python train.py --d_model=192 --n_head=6 --head_dim=32 --norm_eps=1e-06 --qk_norm=false --init="normal" --lr_mult_o=2.0 --decay_fraction=0.81 --final_lr_fraction=0.05 --batch_tokens=32768
MLP neurons of a small language model. Each row is named by its layer, matrix (gate and up: input weights; down: output weights) and neuron, and shows model dimensions 0-127. Each number is 200 + 40 x the weight over its row's rms, rounded and kept within 0 to 999. A neuron's up and down rows have the sign that makes its largest values positive.
After each neuron's rows, "fires on" lists the tokens most often at its 100 highest values on Wikipedia text that the model never trained on.

L3.gate442,275,194,259,214,206,259,299,196,186,188,265,229,278,193,169,152,208,235,168,196,201,162,195,244,277,248,193,186,196,223,176,200,234,243,197,160,264,161,210,205,161,218,212,202,146,265,155,136,192,195,218,244,170,247,170,184,241,233,207,266,186,233,184,235,203,173,229,233,222,248,234,117,228,162,203,171,134,236,197,210,236,251,179,264,234,159,208,209,212,202,230,202,209,210,174,197,190,177,180,176,235,297,248,227,222,138,237,165,170,181,215,90,141,210,255,122,204,240,169,207,281,169,214,194,246,198,146,280
L3.up442,246,160,194,168,199,266,211,282,192,165,265,219,184,154,220,179,253,179,143,162,183,123,190,174,191,188,204,203,150,167,141,186,190,243,203,225,161,287,248,145,264,217,224,108,188,201,135,192,242,138,208,226,178,210,176,193,238,214,215,200,168,182,214,197,210,272,207,156,233,135,177,151,199,169,209,143,182,210,180,201,287,259,212,196,166,199,189,147,123,218,160,169,248,248,200,204,156,241,181,180,262,179,177,219,216,198,199,239,213,250,161,232,197,189,237,298,182,197,204,175,188,218,251,192,235,221,252,325
L3.down442,222,163,219,208,177,207,190,259,269,163,157,202,182,198,258,166,246,197,214,198,235,196,210,235,186,225,237,210,188,277,236,186,274,208,110,180,245,189,246,228,144,213,226,223,229,117,174,147,276,174,163,190,288,180,198,201,180,203,226,176,225,232,207,208,160,265,211,165,186,187,125,140,140,250,241,196,214,159,258,250,229,203,276,188,222,253,171,147,139,121,140,239,173,274,192,193,157,268,194,243,192,109,176,151,163,208,229,173,179,171,208,282,176,168,234,257,246,227,153,228,170,225,136,209,249,167,182,274
fires on: "en", "au", "and", "ge", "hi", "u"

L3.gate142,235,229,236,213,153,182,247,169,203,228,182,225,275,289,203,255,167,182,173,126,205,209,147,289,188,183,242,207,208,217,223,253,185,261,264,203,199,278,289,183,194,199,186,193,141,203,214,171,183,175,220,152,141,271,224,220,185,276,200,178,215,168,225,283,155,167,216,133,121,185,196,206,137,172,215,139,210,220,194,184,135,110,204,214,209,245,231,136,181,195,206,210,216,198,211,227,238,190,272,183,134,231,131,150,176,226,189,121,148,111,177,203,218,157,196,214,192,156,184,209,193,229,172,267,190,257,203,205
L3.up142,248,141,284,170,224,219,208,211,168,222,150,274,272,178,210,196,244,201,148,270,191,210,157,204,237,200,178,161,228,199,207,258,194,171,257,192,226,129,270,237,219,198,147,211,116,263,153,229,197,214,202,239,255,184,184,181,240,245,216,164,175,236,220,182,130,192,183,224,274,147,159,231,230,152,114,234,153,211,189,200,212,81,181,216,264,101,187,175,235,228,194,195,177,222,245,161,209,194,192,205,162,260,186,208,203,166,243,199,209,218,182,219,176,212,166,202,190,147,193,239,180,221,230,204,205,225,209,226
L3.down142,119,282,216,194,242,212,162,224,195,109,201,192,178,179,216,119,245,198,163,125,237,203,151,242,172,160,193,241,162,161,180,214,222,198,204,233,131,207,202,132,245,203,200,231,128,255,255,285,166,239,297,179,255,209,257,130,170,145,251,188,198,217,245,160,204,228,217,236,159,190,174,214,176,258,241,173,165,162,208,211,172,201,198,186,210,209,239,187,183,204,190,192,160,171,246,117,174,166,232,162,203,190,183,262,217,245,206,184,156,206,152,213,233,274,207,196,213,235,201,228,205,146,168,255,185,149,148,190
fires on: "re", "ough", "ni", "le", "gh", "man"

L3.gate137,177,240,159,185,177,244,206,174,158,254,284,161,207,153,193,241,194,252,220,210,194,234,211,187,256,179,100,174,192,192,226,193,226,206,246,255,193,185,155,132,205,211,216,291,260,222,240,181,238,233,135,221,223,214,262,163,182,203,173,163,273,230,234,203,206,230,66,200,190,214,198,177,79,274,222,155,182,232,217,252,213,146,149,214,255,213,196,234,187,239,200,272,199,229,147,187,194,224,142,185,167,256,145,273,239,186,187,173,171,171,274,189,212,201,159,222,142,193,166,225,217,188,187,182,166,231,231,121
L3.up137,208,125,137,182,242,284,200,199,166,224,151,176,177,214,300,298,208,218,255,241,276,197,208,195,229,214,182,193,260,240,185,199,254,190,222,223,156,169,242,185,170,239,181,152,221,170,223,253,222,214,175,80,141,272,214,236,220,156,211,225,212,189,213,247,200,190,117,239,175,201,177,242,222,206,160,213,156,245,225,198,238,243,249,160,166,223,267,249,181,196,140,290,188,173,199,245,166,216,233,244,209,183,177,254,205,164,149,170,194,186,210,137,150,246,159,196,201,162,213,162,244,248,191,213,246,193,179,186
L3.down137,298,136,191,97,155,229,134,198,191,266,181,201,185,296,208,190,250,260,190,233,216,238,162,140,164,255,269,237,128,150,227,181,208,188,157,174,211,238,271,180,238,182,143,221,226,216,251,145,194,190,271,216,129,203,210,221,174,173,161,181,318,194,239,251,170,184,256,249,212,215,189,175,210,271,199,211,187,268,263,202,268,174,140,220,202,257,179,270,234,189,271,232,193,148,222,127,165,252,196,235,170,272,215,250,148,231,255,241,217,236,225,112,223,166,202,238,174,211,204,177,214,169,152,200,228,243,227,194
fires on: "in", "un", "day", "N", "ing"

L3.gate157,209,154,210,298,217,214,220,153,196,195,180,178,152,217,248,185,283,267,116,153,110,219,212,107,224,196,208,166,126,217,209,201,201,207,243,213,175,180,203,210,203,252,193,216,187,189,252,203,236,256,180,251,181,264,239,180,166,204,261,201,137,199,198,207,204,144,144,162,209,209,256,199,211,238,267,184,253,207,169,163,153,315,259,222,160,166,240,228,150,150,196,148,192,197,202,225,186,285,211,92,170,191,213,205,203,109,167,237,215,133,170,262,142,225,214,163,207,186,236,191,233,198,199,166,179,215,184,149
L3.up157,197,133,244,128,193,174,268,199,163,190,235,213,131,187,240,158,190,236,180,180,194,204,218,181,240,246,219,86,198,211,185,253,234,177,153,119,154,158,206,207,256,235,230,177,303,220,231,206,201,195,192,258,141,172,185,121,185,125,188,144,167,251,154,139,225,105,193,143,214,195,285,147,174,236,222,191,199,196,234,213,227,205,192,188,202,203,238,65,235,207,189,121,216,229,263,196,191,261,234,156,199,208,186,262,215,186,251,249,221,181,189,217,222,227,187,242,218,119,127,206,269,261,181,203,146,203,231,194
L3.down157,222,195,197,279,205,255,170,130,177,219,173,228,201,217,205,140,201,243,200,222,261,254,223,130,247,178,222,208,217,117,209,163,179,204,290,213,185,251,176,193,181,151,201,141,200,205,157,268,132,192,166,141,193,257,173,241,180,207,202,164,123,214,180,232,228,267,190,187,117,180,214,142,175,259,225,135,163,185,177,258,174,191,162,182,184,233,112,225,176,196,223,268,275,233,180,211,177,227,165,175,269,244,235,140,182,226,190,241,227,188,157,311,195,177,152,172,227,249,197,219,216,193,186,190,217,217,139,219
fires on: " Co", " by", " Party", " Re", "der", " Sp"

L3.gate399,251,135,205,133,245,188,169,178,175,264,200,207,234,143,199,187,189,242,138,231,132,190,213,213,225,198,197,204,195,195,225,193,220,157,188,230,261,214,85,195,219,162,186,238,207,209,236,222,222,256,255,175,252,187,203,227,133,241,244,197,178,212,165,263,273,240,174,250,208,226,161,201,217,223,181,165,145,147,229,208,297,210,190,241,164,225,135,131,241,213,143,169,264,246,135,172,203,230,228,208,255,190,159,224,215,223,177,192,106,216,254,123,205,94,150,151,133,223,191,163,198,171,149,245,196,154,185,234
L3.up399,234,224,164,237,246,240,154,204,225,195,237,152,176,187,242,230,235,158,153,195,143,135,235,244,206,194,199,246,144,210,202,223,218,218,262,199,185,210,143,164,248,210,275,224,214,208,150,270,186,272,276,145,217,219,142,228,206,203,194,169,129,285,249,265,201,216,194,181,147,195,202,177,266,248,151,206,172,256,164,186,206,212,140,200,185,212,250,213,127,157,110,157,155,220,236,105,166,247,186,180,164,172,185,242,202,229,221,260,233,189,224,243,201,184,224,128,201,214,299,294,151,142,231,211,219,182,177,250
L3.down399,227,179,220,211,243,193,271,192,235,222,245,232,123,169,183,235,198,210,171,166,210,176,241,122,164,201,201,170,193,235,126,186,216,183,214,229,260,162,169,147,191,169,204,164,268,237,174,202,172,228,102,235,157,230,186,253,206,121,128,158,216,229,206,255,203,183,223,191,167,146,174,206,245,239,158,194,164,180,258,280,173,197,248,217,220,217,170,228,155,192,256,129,221,194,193,188,257,145,280,193,176,211,262,243,242,213,193,190,134,216,138,151,186,181,274,197,160,209,275,211,196,274,246,149,251,176,145,160
fires on: " For", "or", "for", "ro", " Pri"

L3.gate109,172,186,248,231,279,193,225,175,168,275,195,135,253,208,206,208,228,233,248,233,221,167,229,198,228,201,212,199,226,214,208,196,206,166,213,174,160,269,224,201,239,211,95,168,198,209,170,223,225,284,254,233,186,143,259,252,168,246,222,154,231,231,150,197,205,226,180,183,230,190,87,168,144,222,231,208,238,68,210,189,204,222,238,207,208,238,272,175,187,186,259,181,260,183,102,149,167,268,217,208,218,219,224,220,217,218,212,238,164,270,281,218,248,135,163,206,240,169,229,158,148,181,201,236,191,165,197,149
L3.up109,215,191,214,198,150,151,262,156,156,281,133,144,173,140,233,199,179,257,234,177,228,191,225,198,208,205,278,175,72,125,154,260,236,286,237,172,154,252,207,184,206,243,181,223,232,163,199,182,191,252,167,253,209,230,214,199,195,235,285,177,186,194,240,196,192,223,134,124,197,206,207,129,145,210,150,198,264,215,184,218,215,220,139,227,213,142,196,165,240,209,250,283,274,208,171,202,155,247,204,220,177,169,220,202,201,202,203,228,228,222,124,218,167,212,238,141,313,217,189,228,288,197,185,164,303,229,212,189
L3.down109,175,214,195,202,132,161,137,184,257,227,213,257,274,213,154,254,222,253,193,151,311,168,207,245,193,193,238,223,217,199,156,253,163,217,275,207,154,178,191,197,111,181,201,184,239,183,235,199,187,204,219,199,221,202,259,178,190,257,114,178,212,192,191,206,188,234,210,161,225,170,206,234,232,195,154,245,161,208,186,286,173,224,221,164,181,185,242,238,196,181,197,204,298,220,178,197,220,231,244,160,176,193,148,223,156,189,198,270,186,329,206,145,160,219,119,154,177,239,160,201,209,282,213,166,185,207,239,197
fires on: "ro", "op", "ra", "le", " Pro", "re"

L3.gate430,198,176,201,199,204,254,234,174,193,235,208,179,225,195,260,220,147,197,193,145,188,253,121,264,221,236,199,157,172,175,198,194,162,197,177,198,188,221,194,220,232,237,143,143,216,226,233,220,206,198,193,211,268,180,237,232,245,228,174,237,104,158,224,199,186,198,159,208,211,229,191,151,223,140,188,171,255,174,185,178,187,242,265,255,255,188,216,116,198,231,192,170,120,129,214,179,227,162,224,185,195,183,275,255,256,201,268,215,177,154,205,297,243,256,175,224,238,188,230,249,205,136,223,153,229,197,167,72
L3.up430,197,148,178,179,210,227,206,231,272,256,186,230,222,229,187,229,171,229,184,174,161,206,209,208,204,169,216,183,123,93,216,214,208,188,264,193,227,174,169,248,180,245,242,146,224,208,215,156,224,243,205,190,240,124,197,221,263,271,203,150,199,198,183,214,222,228,168,163,208,181,189,221,191,215,172,203,163,237,158,198,226,212,143,225,150,140,252,140,252,229,141,153,107,174,165,71,190,168,190,185,172,182,232,166,229,207,268,177,168,166,230,238,188,241,214,199,234,246,215,171,147,187,164,200,223,167,155,158
L3.down430,169,188,161,234,239,177,194,187,215,203,103,207,236,205,151,198,149,205,191,148,238,142,241,159,145,236,245,246,220,211,202,166,270,195,220,182,153,178,159,228,268,227,133,141,150,206,212,188,200,220,160,185,210,269,268,239,259,159,210,176,144,174,242,188,289,170,179,210,240,272,140,242,227,145,202,214,186,231,168,214,253,121,180,279,234,223,212,140,204,263,156,202,203,150,229,179,190,144,239,213,217,175,182,239,170,216,203,211,221,215,220,313,201,309,201,231,232,261,150,244,177,207,185,187,146,206,236,200
fires on: "le", " Party", " Washington"

L3.gate129,233,249,144,224,235,168,118,191,152,168,173,205,208,211,147,196,160,216,264,132,110,242,216,148,204,210,246,285,180,257,187,179,207,240,173,280,147,224,248,126,206,189,151,172,170,285,197,212,260,169,166,152,220,172,195,279,204,169,150,218,198,251,170,209,221,241,193,193,155,209,187,262,249,194,167,161,179,211,122,202,215,169,156,238,233,124,266,225,279,209,203,128,210,189,231,195,161,272,171,170,235,230,224,193,252,182,170,298,189,153,158,164,252,235,209,189,153,237,207,224,244,265,182,213,214,224,219,197
L3.up129,230,176,198,151,159,212,219,142,180,287,216,237,184,176,202,187,239,249,191,247,129,195,196,236,227,210,217,211,248,257,212,183,206,229,244,216,218,205,291,126,209,174,219,154,179,193,211,196,241,201,192,244,161,221,187,209,105,238,193,272,199,262,177,226,193,182,176,163,143,253,191,237,183,182,166,299,239,200,204,160,145,193,163,258,142,120,161,201,192,220,219,133,217,150,220,197,203,228,210,179,204,209,206,184,126,138,149,230,212,166,194,162,196,319,165,168,221,151,263,201,240,238,232,226,233,253,202,223
L3.down129,217,178,214,170,192,228,153,101,240,235,201,162,248,197,135,201,172,237,208,121,178,164,242,215,170,292,199,203,200,138,238,149,126,203,207,130,191,229,236,145,150,193,211,227,163,251,228,166,234,160,156,221,223,236,204,210,217,184,191,199,131,236,180,209,202,192,245,267,154,155,216,219,181,143,194,214,230,176,227,216,161,187,166,229,228,170,238,164,242,221,255,121,171,137,211,190,169,316,170,220,182,219,183,119,182,194,124,244,197,143,240,126,95,256,184,231,263,212,235,292,207,274,203,212,162,225,240,182
fires on: " to", " before", "ite", "vision"